config.yaml
n_layer: 14
d_model: 224
n_head: 4
n_kv_head: 2
head_dim: 64
d_mlp: 320
vocab_size: 8192
activation: "swiglu"
norm: "rmsnorm"
norm_place: "pre"
norm_eps: 1e-05
positions: "rope"
rope_base: 10000.0
rope_fraction: 0.25
qk_norm: false
attn_scale: 0.125
bias: "none"
tie_embeddings: false
parallel_block: false
init: "trunc"
init_std_qkv: 0.0231
init_std_o: 0.00437
init_std_up: 0.0231
init_std_down: 0.00437
optimizer: "adamw"
lr: 0.00233
beta1: 0.95
beta2: 0.95
weight_decay: 0.062
lr_head: 0.00831
grad_clip: 0.5
warmup_steps: 382
schedule: "wsd"
decay_fraction: 0.862
decay_shape: "linear"
final_lr_fraction: 0.0
batch_tokens: 65536
seq_len: 1024
doc_mask: false
train_tokens: 316000000
steps: 4822
dataset: "wikipedia_en"
MLP neurons of a small language model. Each row is named by its layer, matrix (gate and up: input weights; down: output weights) and neuron, and shows model dimensions 16-111. Each number is 128 + 24 x the weight over its row's rms, rounded and kept within 0 to 255. Numbers have three digits each. A neuron's up and down rows have the sign that makes its largest values positive.
After each neuron's rows, "fires in" lists the words (lower case) most often at its 100 highest values on Wikipedia text that the model never trained on. A number after a token or word is its count.

L6.gate51:153102138178122130127132101079102118150146138144134137097117106168138115055081150163099154150107108139156126132159100103087164134087143146162129114138155184128130119163102113132124122123145093142135133130145144136156140159131140123122092159126139123074169118129123121137087160111082132135
L6.up51:153130113158092119102170115129158111106164122168123142133111112180152157095147096159118140113160129121117134128158106119152076117109104143143115153106132132154159113114132129133127141103141116129121145102147132123075141176172144126123166139101114069135141135135118086145107156111126086098
L6.down51:070153149148157133115145104131140191118146145093153149135150140087120115132141130107159101102105144162134114139147115107158128124149154109142169146150157101163142161131176146113107145101153180106083139115155123131130118144131104101149119130115157133115116090124066159118117120120117162126
fires in: "such" 25, "called" 12, "considered" 11, "so" 8

L8.gate285:105138107149082134125138153081177118142166084147117138159160156122115177165125162132106111157113121147141133148090116110105166135133122089152116123136161090131146095103123130106137155125158118124116120134083144116092080151086094140132174142120132099131140123144115135129153170121143112124
L8.up285:116164154166123109182113133123120151150155152120115142142138163106146156148100162130132100173135148121101109120168145119129108116169123133182080123174131093091123141128121124117157138114140143144072111096137153092134125127093140127139132121094151087162151106129135152170170098141138134061
L8.down285:141158118137122144126138139094145106140102078141172064088168113110103125160135156130134113150094129119126112128143136154151122127113133099099132112132106112166161104162112142135136131112117133128153176097159096133146129147149123162142105133078135084123140140122160129180152125141140147120
fires in: "with" 40, "carrying" 4, "making" 4, "featured" 4

L9.gate244:165119129113133140171090144112096110093164153150069105112151152127138118117131108145153168107109114127138131126138127118101179108127159128159191146094175105114140131144143087144166154101107130127112064113115159180118107105140156142146144128110125091114167126128126125130108129135179080150
L9.up244:155083121131157172166121120147130127109170120113121131138122128114140124144089118141123150100092123149155123099154129164129174123115161131077152125123138086158147125148128077108131150101120143115118105125158159102145079140111199122119118103160137165138176117134106116131110157096118129133
L9.down244:125133143121119165170112084145121139117158114119110109137102071127086109132096126145122155117131100142184144108132152174154140131155106139116133137139137128118136094108124139118099125139111121157145098110094126146124132128098135154086107101108133099108146145126124066128073137111138078122
fires in: "new" 51, "re" 5

L2.gate220:102165104097101146115126125133150112133160120138123108135098168114117145166143186128112146125099098136121154139125119058095150111097163107095133086141115103137197148084130147143136131108181130119111110160122127134099128131084150155119167126143056160132141126147111100152131151109116124095
L2.up220:113097170112170138147149072154136106102119157135115111119135189160157085145134148165153105105128145171157129184122149148104118123115115105135144180107109093151116118137103165104130127133112151110136103080112140132111123094117144154116126102136109135132141086117119140156071155172120144136
L2.down220:151119128098139099117121142160088167112111129094098144118147143171147155138120127128179095166149164153098118113134149103131112125144103113146099126096083154150168141103136127076032082116122130132133151149106138131146136140093114088138134143099155125109143158137100070126133111162158135130
fires in: "its" 82

L9.gate274:134102146106131116144117116123155140169114112118149116134130158120109122124147117065115151142129094106141136093133137096138143122134098128147137136116176103131147092132173168099122192120082142160132117109105144148113111131127114117113129162120132166101128173163138187146120158147114113110
L9.up274:125091104098141137123133129123141103080092095101127131116093159126156147113087118120125145131110118121106090099114113100111085094138120155075160160136125080124150130140139176120097145118103106177120147130154170097164096118108191105130179120105158136175099164124089177147090148129128142142
L9.down274:105139109099137152143116148104130077106167098109127122135147108125110109129114115131108131112119159132162109107146117109153127101151125164145131167112096155139128130119114122122133092160118140152135169153144135187122136117103145102149198154086172121160116149142114155113104155121120109132
fires in: "year" 19, "university" 14, "number" 12, "bbc" 6

L4.gate180:165111163139106107143136103128100107117116153148130139109187087130146109136090114079140143105097109108122113137109083098140149129138130192114150132111156144158149106156166080094170137146106082135123149122141153162101116100124127105126116156081149112115156103076141102131124118135126172133
L4.up180:070095133112078100144113129139129151097122104136140118130104124102123166089147119163122170131123111136066130090130142139147163161085115099080105105150127149154133092127190114132083121146136147095144127115142107129143120111113133133142127117138154139125151169115151125129121130094203088149
L4.down180:142153110135125166087083126118131126153119172143121149131156117137149089108175099123155131125116062106117136113120100126154108148121144092115148103151102141118155125125057149126113131112145117118108116116126127131106159111135106137140125153126147102140088120157121164141117141086099132113
fires in: "african" 14, "german" 12, "syrian" 9, "enemy" 8, "heino" 8, "spanish" 6

L8.gate281:106119134142087139112118130127118126171136087117104144118104150110092162139130107108141145137147147117109123114151119175144128105161134140144124106111156140184119122127107159118169170124137133156068147118126121095133099151115093121113176137116170115134157133135159159101108131115100174102
L8.up281:138157109093108115148142092084100162162143168091075109129122124116106086147123159081101132123123142092109118122122127097072154079126113155157097123172141101136110121127107099127138165125112109069152119130137169156143098074132101113117112148108098120140126077108179098150164090135118127086
L8.down281:085128112126149126123127130118133136181148162112106156147154195087093122112168123092132078130140134165108136127117104138149127104143127138121139135142074119163116128130143119118162145111144124077150139163139118114153116134122124060139166132115096117177144127143130135126133117110105138074
fires in: "had" 27, "set" 8, "having" 7, "have" 7, "has" 4

L2.gate150:157145131127137103106133126140142113133103082136142134097161082158165115131138129077131111103145148165112116187095120091128124112131155139138163132101164122115122106136170078130122110134113137167061089150162140151165133119121129110148179147116110145146108113096139146172136121100130165144
L2.up150:165149154084134133117144134122125076104120110150135119134129113122154109139152147072132138100126128164115113130105114107109130120105147142205201089127120188123143123115116153116082098110151148117107099140129121114139107141091152134107148152088093083139136157097136125154082144113107149105
L2.down150:119136111140085159156108112099147114127120093158149130123148132111129146146143157129107103144119126121127081143106125115103113090144138134133068126145108154131145097171107107124161131148132169134162180111109167126107133131108110111130154126141148111104135084123161168114132114152144123096
fires in: "him" 32, "did" 7, "started" 6, "receiver" 5, "friendly" 4

L9.gate61:113104095135093099166140131150148135107098127137119131108126167124164120086129147133120159131128134138160135121092151167104127120135159123127188149114159105113105103145133195146135133092156170127100116142108144164155133105129098084172111164099119138133152145108131141177173118123135122122
L9.up61:089149107086096089119132124150126163123086127116137104087144133109158106103135078129115150112133161129173121135130175161122147104181121152188144105144136073110111110178119123117120118104102153125120120119123137163145127128105173103162153160128143110120162138155135132181118114134147105092
L9.down61:144124079136112130204129083130117175098104116126148067132099094128142136116137161086112125130105124120165100136119155121132136088145099154126124158112158111101158147151141156085109118125157140116132103142116136149142133138126150134140133130153111106100165152128162134114140081113088115131
fires in: "in" 61, "on" 17, "between" 6, "from" 4